Weights of a small GPT-style language model, trained from scratch on English Wikipedia.
Architecture: RMSNorm before each block, rotary positions, untied embeddings, normalized queries and keys.
Training: 336M tokens, 5134 steps.
MLP neurons of a small language model. Each row is named by its layer, matrix (gate and up: input weights) and neuron, and shows model dimensions 160-255. Each number is 500 + 50 x the weight over its row's rms, rounded and kept within 0 to 999. Numbers have three digits each. A neuron's up and down rows have the sign that makes its largest values positive.
A block is one neuron, or neurons of one layer that tend to fire together. After each block is what it responds to, as a language model described it from the Wikipedia text at the highest values.

L5.gate252:524570448569511495478482494446457548510512486455529412530501499573540401451479538504534524553491465439513537388474528445404486672518601505525487502507429499479447484515499567514458534455533479554491452493496584506518495521496473556471571523504486542560494505477480534559528547493518398571
L5.up252:566524483598565523391581459510539488481433452548507512535493445472466504581480613621440497493346423509481534430483434513552594528524486564396515495505502544564516463447499488474485401495517505546590510498580600530570569484465445456505435497498447521559514591488544517462548509518513449556
Single-letter or short opening pieces of words split across tokens, mostly e/E (Education, elementary, dis-e-ases), also rel, ate.

L9.gate40:424609488491547565505503537536536447502499499571467516527532531480531510507462532519549520502398519563437444452583436508390621559531475478403508522541461409565521467595482489476470402514440545474508485526471405480499422437477486484501503536515463479443483496489460629487457486586568459472
L9.up40:452451476582569527486507446540506531470390562390496463504432575461517477467450417526568413527527455532498450474512473533541469511458547491507433482444425462416465494486527491503546555583543559483437418549477578510548455550476399487402469528479476588472570517480548503480617526410565501467
L9.gate177:461491577439446456540489496541542546513405572475440514524460557533446484666508488533489483473397527509593456595453415464517526575551407513493438473502562471513515525431454554544517416535508544542543523506414459511558546478492505336549524521468588551528577494422461505418464555449582499515
L9.up177:468435528393423558519412537561564559438451547455523514460546512511470539521495461517549577494539479515466501508504453482552492491517471562539415445501537426454421659452556460478500578487596422438465441490513405449595568506444478492468463473552541540462487553497464475526545512497526477449
L9.gate184:453493439489559485551393475462521481428500539447382466562530501396483490498485536569556523517431373435552424515472456560524512521455398459460499534468488441409487428536505486544527508536440500539518462490480472491496441487540499507506454469432452593571441631451426480511559496493569434489
L9.up184:434491497530547576521575510520564453508425601476436461509402503527505482522510579537546495571504526594568626511474489505445531443489381522545469444547569385466481404549428509360435375503476538436503571470556499536495444510419515470386504534433553525443493472495588504489452505540533482500
L9.gate348:399485520475472555513502505554452509427436468477484512419496498574501578421535415544485401526478508511491542540498455506529456636536553493464491437560532440505511561472493504495514557468471479554473464523493499499506576462534540462421568456510499475465516556456487533526540504485438504437
L9.up348:537505477536391404496550458438487560455490551455464497493494508583530543522419536566476521511466529497505474479529497459487534533575524548474409455470498459476494564451462447466476544532470419487489440554493480516549528483554584432425492573516477581495497533393570433547559373460541497458
Fires on the second newline of a blank line ending a paragraph, table or list, just before a new heading (==, ===) or paragraph (The, In).

L9.gate4:518620490422552504474566530451526432494493485460439469531542465529578478550490547415482475517496475446466514483415447557479429610523436496451512520512519370562616528558501564518551606497529513491623459467499452553450510410494514580439514452562500452495432593491466502521511516472537479493
L9.up4:514556473475487448402438412596536550460460512554493423549540508393459474513484504513548534478593512473446432390582520522573498471492447482519485476478558484485395526534427586547423502477543507529515430452560487479438647468507462502502503470509557512487422423487537537502376541492434528456
L9.gate247:509535521482511490555491489508534417518579444425412483491497551440406499460428521443432546456483459496569549527498488485533510475463513469477532476518423517556570437482511455535496539413430509611487454632537533529585523522527418514556509472463500427512516468489486478477546559511523508512
L9.up247:501510510481438484509577480451503582562467555481513540525453421463514495521516482468560447507523500576528541454422475558494467590576445537596526534492502482482507474536502574559560571475563452453490470537424490464555477508475454443529575538425417357419523484444555468460477538533448442482
L9.gate302:472549485496436491458510475474516587502521513488454397429551526432532486497464508449534492429548493539522425488466461481518504499521523470481490436528618497497478473515464523455503488493480603540493499586578558458456512443539451506512449546547447440520452529532459458544524435534555512436
L9.up302:459485546569535550499405546474509484499524548426525465448572508441502500454396481528501526643402595471416463571494518522468542474630516476569476518425417538422503468522637505350448509470529447489475488368520463449514570508527450485421531572528499435551498456504516569484516492531386532550
L9.gate628:428432480564517529445511467544478553474546398522476489559502522413484567550471469460521512520458520422478413502436559579573513471575484500497494446426470434556463476469520407508450491399391535406491514507509422543514483347441476516450508523452497478590458477487475514489420448466499513470
L9.up628:533559534489364496497476518489473446541482483409550363468561590484507466490553422597494481393524577546466548514494503532519438489485558457375442468501546506478465481511469582491510517592556448467420492506562566476521496505514479475470497424481556471474473585530498412496482548571432456592
Articles and possessives (the, a, 's, its) right before a named award, institution, or degree, e.g., awarded the Huxley medal, appointed the Knapp Commission.

L5.gate248:522488452501407486484561487495488605477454529499448416539514505509443548507458499563513495527415505545519551501467543503588467433518463480509364416580519498524465548508519533566429464543519540497475455564452561498426437496528554371449506465496583576531574422482538446550545595530471493486
L5.up248:436584514475438524522558409493545482519481500543450444425536541480496592491439488538440606523555520553493487519516549577587524511526566537507407542503462433613414520574516493519406460566438515551528478526453492489502532489555490452530514484451503516558489499461545490534442553459561532524
Full stops closing declarative sentences in encyclopedic prose, including forms with quotes (." or ".), and blank lines before new paragraphs or headings.

L9.gate270:512550494544513539472498446573504563623519560536402532577485475494578370385543552479473558465537489522439527557569499581516416462491430523470582516462491545475512518463481509519426491512599547465528454505432591634495538478421536517510491449522523450592465505478473523671600550540537488478
L9.up270:485533421534437417486470456556480495544511510559543584498488553578449540475459584511527450377436601514556445494483515518508420476443524455485423490511542395539543426491499545510493445504472438509471482467538508570512450536495594501422471406510500473479459478429450487431510579507608421458
L9.gate361:551500437513478504527473549478472488430548581632479545495577510610478413570502421582517400559524455511418544429473446463521418369522436550479528403528552560473396560502446533453468552479470450563531557502614462507492474461577465436469488484527576543522501489458618375535511554531561509489
L9.up361:442517516503539571498556451418594514548450485554509582476499439500495561452520487534558466526531602533452587533608549540466453422601558448559480480565523519505538470566379545481555416410536374530480461526554443469519414572485473590593553572508510548527528496461560480504479496463413428490
L9.gate679:597505545531515502483558487577486504530580502453511525511508379487584498505485520409474516445473506541540589468391516545503515467567461464456502451611522496621490421461522584493460455605533556480468443478439541398493463588447476410493422544481437520567524475387594496469519426483494561410
L9.up679:501406472476569572468522533504461492490636500481396501543520508424482518499407550555514447476525494632470523550512504523540548473556499438508402626507600553524514440466462485462567500568491565523537552457473633495494458521486517517486423522512398523488481532416499523463491541527483469515
L9.gate699:474533502536445487588528446500511418402558511521322538561548540484502493498451534496493563475533508496459390497477608480433458483523508461448518440532456558393531554448482500496521475538574582477511464438480406498609457455552542405525541520456538586569597437473517520503517495505526447405
L9.up699:521464454520599547457526505481465472601547416471474532469531508441372552493434504496512474415459460428435448552582607524487417495441535502524505462540552542535502562475590515512553455449487547537479491601579513469453453512498446570403465495508541517514446533469507524542460469409492493477
Commas and "and" following a proper name within a list of places, people or bands (Europe, / France and); also middle zeros in numbers like 20,000.

L5.gate558:544464388587505514519546533513550452456490541397501519521528435467373435513484515499584526523561486555430506518545450442474555556490429504511528531479409462459509516430526464479471526545527579499586471483526570514508481614511507468511468460521432491452451525544452520583415467414511482508
L5.up558:554508472531533518609538490511537537604513463610451519467517469541522554481456431476496509460530498579484470453581544487478467491579399475554390481490506561527451498554510500475401517450567469476398545463426498492431561462468566402523474566537568567430472567596547488552543466454556451467
Commas and "and" separating items in lists, mostly after a person's full name in cast or credit lists (Thornton, / Logan, Krüger,); also surname-final word pieces like -ch.

L7.gate168:459560530551603525426555437479585502426455493471427478557492458470545554559455506481507492436495449491452512541489477544525529541504564606396409531594550309511493534501557475536518555480574526578502526551526526577432521523526491460403532429418528479564568417485471522506517355405505511524
L7.up168:570466427477510492555501501509448426517429470583469477506479460438410514482410471579537418513411484471480553488504499574528516432491549525442519503540438467547421561499421505605475531468504481576430470482479579425531551556484443482437526450502593450428533374508558586575389525588570464502
L7.gate193:514461488526571533523500452553455445550408553493541508509469526500476440513561478462380493460464442441547381496583503584528408481550459575468456468498505450486578526486491483648490504538511486495524515503530471548516519431540447500447594503477416496460487518495495504528492490537502503558
L7.up193:445559503440550603528537550559403485546436524514486476555504492531630435528532582455584440573475514454529499548454586595465505507597557500507508501530482520510401587461451569501500517467487529476440484411514564467485485434575464498483450485569536429466509577520602569522530458422478481523
L7.gate233:435449526604515431534483521542392498536433498579494587453484446454546519511431504574505444544567484504447453558530469554443503573421472491464536471490483439483452461408528436540473512508453618463521443466554627541501535462564439387467473418491482524541536530507531528551530577450474533468
L7.up233:520497489525507522496519442549495549498544412449567558597520566514550478477383396465427468453439485495518510544512446508459477516521502508409435594488572389497531471441494480448611540492460532562456471501414522473493483491399499489510524444463352530504560583482393566525428484522522490412
L7.gate679:459588474469569561449537554461434600558448505431424437496587554444526479507444547467524527483528424479492464523581464466511555465483456587449562559468437531591572396560611513475391448539498463473403540472460432510458469523435440531386431436501512546495482503542577511513588542451523432468
L7.up679:491582492575527465522492497518534518469443444574473490528464514447500547534429472465502464432549444477529491441496469561527557555431525430511526556529477461529525588432530469519409478534604505507481554531511450530470501540564444585496492605481660476504531509523489508497465474605537530509
Two groups: "the" after under in phrases like under the supervision, and copulas or he after a subject (was, is); also infobox field-name pieces before a colon (NRHP, Release, ranking).

L9.gate66:544477441464461419475548379497438442439465542507469476489593486461488487445456493478528437595512493519470546546493432569518585464505511526541500506374380511495457543525430524374513474396473530548544499546519481443531456495430519458504578582504437469601505427553510554542381482489441455438
L9.up66:541460475553472478544587532510571487417449488561437560530510430468505572455433577431464426436567511584432500351505472536499509532556460507458519540458443418443432547463498515534485562438429514466479526575540535414573482450494524496513523552405492480537426453441477440467451447503564404579
L9.gate129:518525441546528599483467567435448445548474546479423548603459512539375516530407592480576375534515488504457472473432508545503524529437502524467534537417476564472510439473449462485443404500558392546452460484451458460567459540548587485524536520495593477470449490554497470470536521482517448456
L9.up129:472496416475582481564467442510416560535515551552502522512508531532430550466539532504479464598469505533457485469517531538458505514439544430583493557530488393431532436510544522531541495597493514563490551409463493497547527451546462455505508544474415510486496519530540626465493490521586529480
L9.gate136:455476416425417528501482542599497439583472557455537534565504483522452450397425523504536507468443381434587457513554371500523543459453490501494487466482447474487460475539520492548514490548475401511586548462493534526421537451492539470464509586525529535521609458497459523521498482621366500479
L9.up136:509470610497471478446498535542409422405500532520528471452593505524468456536477566619602404550466464451451507415478508494527484448527415519531564549468581493448501392463575470594495479504447489488390490486498476648486489490455523513499463407473431498488442470465445495480510493481475537548
L9.gate241:534470518484397501504588444457533446468504541582474522511494545546495505539484548457480514467444492484563484438515558531474566457529429547504522443497666579398489504465452606564441456522606600457538496450552552515483552493509466492429441539468557511489486508437473515475470519477519593431
L9.up241:584489565493421580463558451512473486479571571489445477472482512386551485562487422470508542488510568361491526512500425465455496502439447578416572452492473431526403516490538490541542497518579502515531412462472563465605454416536534402499540528512461487549457524402574531416484464468503441408
Opening fragment of a word split into several tokens, especially Ar/ar (Arts, around, architecture), also H, m, p.

L5.gate425:463538528417514499512451465525510478592467537468533562566503443463490443573509440500537493560457462440510452547472449525429511496422551444545480481458535493443462452493468556516425411554586433509465528485453404470493544455450458559456477465566431482430503483513500583602535512630394577517
L5.up425:510407409579520488456492585471477473572439459573474461464486484413528563457524451493524608510520566489469564472394493522372478432369515450547398466525461561504533531553519492470548477444506476571454513531499497542557403524463469507476456498484528466469498524461490520448539444501465472549
Mostly en dashes, pipes and spaces between numbers in sports score tables (0–3, W–L); also hyphens and accented letters inside foreign names (Río, Pak-chung).

L7.gate174:416505475535498593470503528489487472528431540433431477420598505533539466513484539547484588472490427589509546470469457579612535458526420536471348500469572444476452581507496501456555492521479412495509529559417498511462525389497488455522516478533455585452530481399467461485479497484547400534
L7.up174:414506546425445528602490528510536504405476541468426484445486529527459452499440538569437526554492396560521540446467442544561529522532445494465411417519533399459515575460514570524509445546508478558490493513421543535500528482523469444488481499458538502518602431499524519506570549461560487408
L7.gate467:406469511548478554485469494478443423509422527452461450471476520594560453495462546482504591469483396595524501478471454592609535481540492519516348585482557422446414583516531465491529542505552438434504527509495492462401492412585444453490505468567499556454572484441487430572414541489565394511
L7.up467:364474553485521587589440498474519514452431526509446527482501534449493530456454574467424568541486438507598466499539476607508504473511374576492462466479543420481509570542515496467510467516557505517479491501460458518480528453556485519508557483499510551542588523385535474489451502498616371425
L7.gate616:452547492471503524574537497432531428501489559472484455500529504551479447501463524481465548486504379496524531532443463528582482482550424544448392451583495490436520524573536520490540559495515456517504498445508560535544515458504463440444501489439494488487567465439559566456530522452595453449
L7.up616:451509450491519517569550473460473501497469547520418471436506623500499434480529547528452607567540465531502541533500433572613549446517522513472372446487491450414490542579513518496488439519593377493472461442493563509537478522509451488526447418497468518505590423450433535504538537516596362471
L7.gate657:540538462494565445369484542396525511590472525428452466538536579523542426522489487449485561514506448557544521415402503563460518598470467492456303540462504496460461507466490534541512475460512496447474508467568503518559496468549397467501430639571435506471538480488530506526468577456383513457
L7.up657:472434444480550417515518504431480510463466519503496422489539601545506516509417479556469485575478462495527444482574433502548542586499481463534513544595503511573515515489483496543516445568509526547513562428516469488546461525511556447465542590475496474557468537526432496542506506457438509532
Fires on the blank-line newline ending a paragraph or table, just before a new paragraph or heading such as "==Overview==", "The", "In"; also sentence-final quote-periods.

L7.gate150:536575502468513530529511488470572572497457551495458555482541574420505606504394579533595457567425492535409448441489576539444449571487452481420469503531526553448464455552532528428483580492474470438531442448539487472437507523627548382478534460560514540479528471472479468561511558467576447525
L7.up150:446533507521585516491528488508581512522469414449469488523539474431501514552510527529504518584476463486519526512497477488601462384461415439435500538570591488444490541509538458405435544501518432592440540529545512503619579543542531449485452553449462513456503506507559505544437456444562489467
L7.gate272:517519466530478509565518554410525452473504508510463547493556549558560477585479456498459563490474470455483477520550474493464514512496483431482419508592460529458520460491503561516501479445454409549490568525598539471448505523437468608521549569565455479538448477608462473528376495589546484538
L7.up272:492609457423572445441510457577529461464460549554444528429613501598509396571414511523445572440406499541547531483504583511600515575523481530473479478535513623613554550516498467535473596420545412515517528471503454589478576506485453489416442487530501484584464578494477494397522552405502456543
L7.gate502:486484480564454518567491442479575467561509500495488620502489463425563507572418451523595423460475525519470554437524460509467439481534555576365494474627536561392571493501411462458462573511515554532560502470435511460505520505477465470466498508468472497465518557527462521464491571575553460525
L7.up502:498504393600521424558485562461491593471551450474548556547474588446441524547495554520475528526514489500552593470448529452405449446480453506522465517496512514545549465542512430455480474505498500498438429494451395573489649556472535535448515565508421507471479601422463474532528432464486462471
L7.gate555:480547481535486544458467475488515604322502527584548458449475515478544443416519550572495473517469476534480456536541512493521498492531375473468574556475552517488464546428584598562480547461607455418531538549488507311469543497503515487428475502416544510514483589507409456489425535567578522597
L7.up555:485494404515594495572535495570530464488568392523501469442499507462451485505493455541501529585421470492394471553547450567430436484483482418559491444424546447479528504423433579457518449533499531459537564467511491492430466576531538626378497501478494544434521589514385443462412533532599484418
Commas and "and" between items in lists of proper names (bands, artists, places, peoples), e.g. "Kiss, The Plimsouls, and"; more weakly, quantity words such as several, two, many, and stray mid-word pieces.

L9.gate56:447480451480445411494568444536518534504572532534471531535502482498450410478558464518514506523476437403472413526596530410598547502536502499517453606487594415413568483463535492475553496519589464535545470527422502582447596423543531493604462514475548473516526459438480399525442392507477419522
L9.up56:428476480507547470452511542404569493466479470567536470619495493505503443468487510450570528488494600405504440530402506428522559495530499603544560516582493470519550511568458482435531507473464613556475402548415567467496503544470566532616546549475485503528534524485571431559389411423552471500
L9.gate82:473544491404537519476500527472554526445543447397425524518462524398467444494478524513467565430503510540472520485563416404475480486462445561463429443437534412518465488502503518579469453597487523543572473468498518508447609486461485460461541574459616554426468548524541526499461444530494527502
L9.up82:512439573549417515534545491556475493517458471567511554566533490455492521566548434587495572568469434477550413485501554399516559447513426565488538400566507489555594508566487508513566421481488459512494467462524454480453577530555468515571559530434575465456554493589492485445467464474482507364
L9.gate425:573554511523456567548512531421518522534525467611446559424550464492512447446472521447548535515552503477445451488551448434611547507493485441427562419549554485548573553545560544459456562530539398513595508561483591578525545479411564490560500509379531480500473579464483577420433557488463447561
L9.up425:517506473486498524529524420474534564432497498474546405435528372511504490448438575533566503506565555515485544478507391482544449575464465465438540531502502455470582448506505400532497509609601465521481555522588493507524592453451490521545531533461598500517497548484429559368463473636477515478
L9.gate659:482525497574536413483526466418469463506555448536455469438551439464436476510458530464610438566441471508477449461466594402494474481420372558525438451454525511454478517509441538475489512551558381500524567574501494521551520422572590516494544533412507488470511477493528405478479445504502458557
L9.up659:468555472451372547523505516436427514502428482544512472605456470638503451495497589380538615517445564419412503487438484447528449503524456504580496513532490511500460530565524512385504536470502526521533459489477565585531498438444545579475549538450533528460516517558499475556430521562464536538
Short first or inner pieces of rare words split into fragments, strongest in Latin species names (Micrurus d-umerilii, P-ter-ocarpus), also names and ordinary words (R-onald, d-odgeball).

L7.gate22:540455516452427462365466518514439494552473500431535475545475547443470503536485526491464474528538469531642436474514404506504415508503509517495404520479519507443570462491515444479532466513524505401524422445484453540501505592514520563519446520556491517500431558485442416533519532520504409457
L7.up22:553502548555461533510441536624497460428588526512532530407563535461614550525557556481460489539500497526521461425484481478530573574494458524461452551519468548497510610559543562460530469529459566519583464429548453559592486479533460532528434496493448445532524567469476436571532499499486447367
L7.gate185:524518494455476573515466428549518445492455501571486518445417435502529522511360555502563435573574545448488463435462498534518599466458511422490476493517481565420546463459518438450510530447469474418576542495498492607351490587473539491496520524538488428603605518427590518446535528478441469561
L7.up185:521460560515394508459403577532517488536472542455540516573468441501482430432467486432598499452563512500448453433516538541532556388450381471581519476544490570604462509565626519465469476465516523499510597490442507522389489495550513468461489535506462447614513469561524472502508416527470522380
L7.gate355:495398514538393429483485503457496547525603544484466525570442508477521508476482482527527493498489517555587569534508416561509525569491444467496416578435473433503491563518451458478544514486482492514501457500533488488407551500523485476587539591493462442409561515512587516478530509515502432462
L7.up355:505494482525491554427430412509518534431487510422483592476620526485466450423523470580457471548425490476440581485493497445455575482491479470487471456574540548461539463557487450442502449525440458505490442534484486523444585514512531568479462520484502514552503591498373516535417552505475454523
L7.gate519:530501556556408492514485485471466462497426492540567428435497492494514476544423433445513459464527520428516497457465487441538509597482539523509379560513395520506535415428441440476443505488433411491505518459586402576419468522541529496546577567447479573528587503550427503557346532547470384485
L7.up519:597421533515501418497533473458494508530555530446516536474647515516542432506431491574380505547478544455524388378502468507473564438496482437467449536502573504489492406524440458534452473537488413418498498447508469430484455459520477570493503461478464469521478501473496464528385441451460499488
First fragment of the word right after a pronoun like you, we or I, mostly in song titles and quotes (You' K'illed, we'''re, didn'''t), plus sentence-opening "In" and table separators.

L5.gate167:517517429500512478478460506558547485515486531580566522530545535514432500576489594532460440444506466452504578411532438432526552455587487373440524391420542410446488523505483541527502538453534405530516559488517450531557505486542382533546524439515545470533550432482511439491545542479499531506
L5.up167:544485492519464520403669552515580519475579529515555502408561456422495532506444491438565559466433403502563580504505560460545526418428508505510468566475510506467581416575524565536514471516507521497489519477539450497441521453406476429554522412459456494608473451484544444530558500482497436505
Mostly the indefinite article a/an/A in running prose, plus word-initial A/a pieces like A·wards, A·uthor, a·ction, and the y in "My".

L9.gate118:499453431520522517477472442483423533526441536532533568569519562511424438559446508474534553582444521487442445541500501579445541475421471473488523588603544507501521533526484478441574432518528435539514581442529495527504475432472426565419427598467451561615501324595511471519436480504540525524
L9.up118:474486557486420527465527552529532495500463495487544501484574592538490515559606591527554424437432473485515537475508543426573444547588447534513453595437487486492547505585410558479555537497427429541523466419512452471495519483495475531560417427546508469539464528446555572451488620456513442480
L9.gate235:504523415373475543540436500505544508481485537496427516487536499372511437527448592501597531575536435558563436454461532471479506525429421531510444556426513498552500416489604505497397505597508478507580405594496529471470474540454550433519553524577500580522507488468549565487443436534457499496
L9.up235:542598379550550564523568479556506509504539487580573538501522458447466465551486566505494485463542494533509433483460502490542448434517530562499555479503471460470544521583465484485571553488551472527585600488426521491523476566474485469506465508466543496593554500502577417502441401577436501581
L9.gate367:476491570420492434458595550624487463524484471456441546533414551479584469489489495564499445503422526379480436460578549453456411466446525485486421479577502517507474494554501464568486442549513516505587422432504413549512565529550501534495492458494582586409479573462410518463533492536486531568
L9.up367:506558549554584510470457550525493465541472533531465455499482569503546590372496471534518490418531418390453448548510550541489508558510525542587505492618487581514449491438473520493499503477375511446545447484554515540536506492426444517526387590512492519617466552627498551397545516441462468419
L9.gate604:442479613507489593388478523513523439481566471480508610538507536426508593479441529513516436459469486514507550525511474536525469608564554480490534546475613570518532550591473476481485511483462525604523546418485394484509463511549441502476447590407525500476473486442501507533506548488579554547
L9.up604:523429526542528548564519453427553525448468455477592495498550520493496471440455541537498441480504482567570479508539511551476473514508421542454500495609537536483428514501533568499481439441541488407544502542489389526506460532496540510607449520569531570519499356514571508566453560488573524544
Mainly lone "e" opening a word split into pieces (e.g., each, eight, equivalent), line breaks ending table rows after "|", and middle zeros in numbers like 30,000.

L7.gate74:514542427475609422469368535440496516496529555533460437450520502462571561469426537448530446492480441534588533443456576439616442561481416494446526498518493525511573439425539520542516510456470535529571441497530504572567531492530520504487561471445393495507479482455519493487529512499530476560
L7.up74:414552546493556447449502471405442474578539544474525531485506373346525527396557508473613405530581421587557461475500457479542474471453504461532531556490533467517436587438510480523499488480439562547452475431521511477513488527557442521473465503475525391532410514468443513448516511523546478504
L7.gate116:492540430529489541577552428471506490556511392423451469468542446453427531484495435522596586480442489450472501510501544484584504526512506548527564476427529476520452544527443445421385411556616424521519476430568446516462427518451513475520450527474539537456486513478574502432541447549498507518
L7.up116:470519458431526402494534522574438484505461479539518529538493491615508425461461515493514480473488517572617587510429551580511472570470540466567506489473506563525574543512392563495490518591541465479508511495568464568520462360583518563476519488443566505469443441493495435483537497494429482485
L7.gate525:535528478630517503487536545479469612528551468535497484557519468444450539459480571561595491441634506528477448581621537491528510506484503491563436452506501534523490585539475520537515556571391512541569465491537562480540428565568506465534497519462545489506418510536411587492457416571512462503
L7.up525:645537441507467547533505462559475506513416429456472582526568449385448435383485521540565529440430501485479499624460543470552493495448474542514523518526533410507494422515478498504500483515425490508493562539462450534449471534528431573533479563522504508460624517491492499443570524460574469489
L7.gate632:517552509424459568469435562535418491455515500566494492486497502462489459477512430567542460561479442536509531497477601513471421462531477562549477502575587527513506504452542469479434407413481432439499549557536477575505592419504565534512459544522546535498558542498498574601471461407440566462
L7.up632:483512497509472490550617405495540484485454547524485450495438498426441451424475562470573491482438450457486493540489556422498516651434491534590506474514527530444510507443533478540434542555457494502510449524532489463428485472538549409498415523517438534503437495473429593492583446490461438459
Single-letter "R" or "r" tokens that begin a word split into pieces, as in Rabbi, rival, Rotterdam, right-handed, and names like Robinson.

L5.gate82:537493508476364498500408538502564429481513482461480406523398469540472463444530457439624534475534511479501456425509487547519526444437540563475562442505443542463556504440586512499455428558538545458535419501625498359421473506530507504500502519562494550469513569494486495502551492461476402462
L5.up82:501513454528473482503553615496458520478400495566582493518470479516445436576542485497523498462558430509444400483489565488543531505545419445598509389530524589509504441537452415523530408552603473493503517439524425544559526429515436416534555446421559475411518423510449512549472437509469409489
Closing word pieces of Latin species names in taxonomy lists (lineaticoll-is, dumerili-i, costaricen-se), plus hyphens and slashes joining compounds or codes (small-block, ISBN 3-593-, Word/Image).

L9.gate237:502443472433415437447573560462536483485407519449425540514470423550623499480456554524455489522552448398468539576519423487545413468510448495530442537616583487551502481507447509458502452457493509407506484446567510456563413499523602537514515508517496558641489434488552509581360514496527543544
L9.up237:450476518579577498532551465437487488498501435541477572545447554411487489521541425487566493392453478458503442388559480493438502527620530459447488542568604492496541582430461482501567508526421478513502496459528435531499510449541439482465610584549525620538533471504428493548484513405544477485
L9.gate351:564514489549546471474471490504484570541482531565567506513514475554506478569463424411429540626602513547529442470485537545522550519568497485525536390469454503343487477522466473442394520546436497469504520534495476437501505506505479530498407632417532523512502513553451462494496514500379536504
L9.up351:422558467494506419455536525506473435445549483592627626488471425468616555435472472513468463535466463543457468557494562452470517446542557412546593448506425580497443483459500534405496452458438417461466492500526515493520488434519519513533554510491439562535449438507573454538463538540517568590
L9.gate633:467542425546468491558445527404468518486452539514457542486617406481469474510543413484557495621638520529474515450537578543509474535434523518443509540545476482505477507512446436468567469464514503570470520456546452486447534500572545467418557559615553542563519496545480432543449444506486593484
L9.up633:492510401538433472432443545482545493496563445462617444489560399549557547433463512454467507522477510518436470608400446576558532493391520517491550493452524510456488515446499535516451449503546472469437558399481531442459397468387523545511559463503478494517548510453492417570488535524557568497
L9.gate688:469560500481476435501456576596577526635540500520505539537508419556652483524535519468498498481550583515518398562524547462557512502523457525457444521431513453590575530493477508505508494642523435493446437598451478525495463470480602461512495517488481445494416521544554528564417470479536564373
L9.up688:504523522534490446487480410506645476548499556546560498541430498459460514555552527471487484539534426523415492556490578512479474519485456511533554431507465432597484551527475491487418534466563452473435505486528332511493507417463633511514425508577449571575482468534488493493480525506527576521
Digits and separators inside numeric expressions where another digit follows, such as score dashes (1–1), years (198|2), times (02:00) and decimals.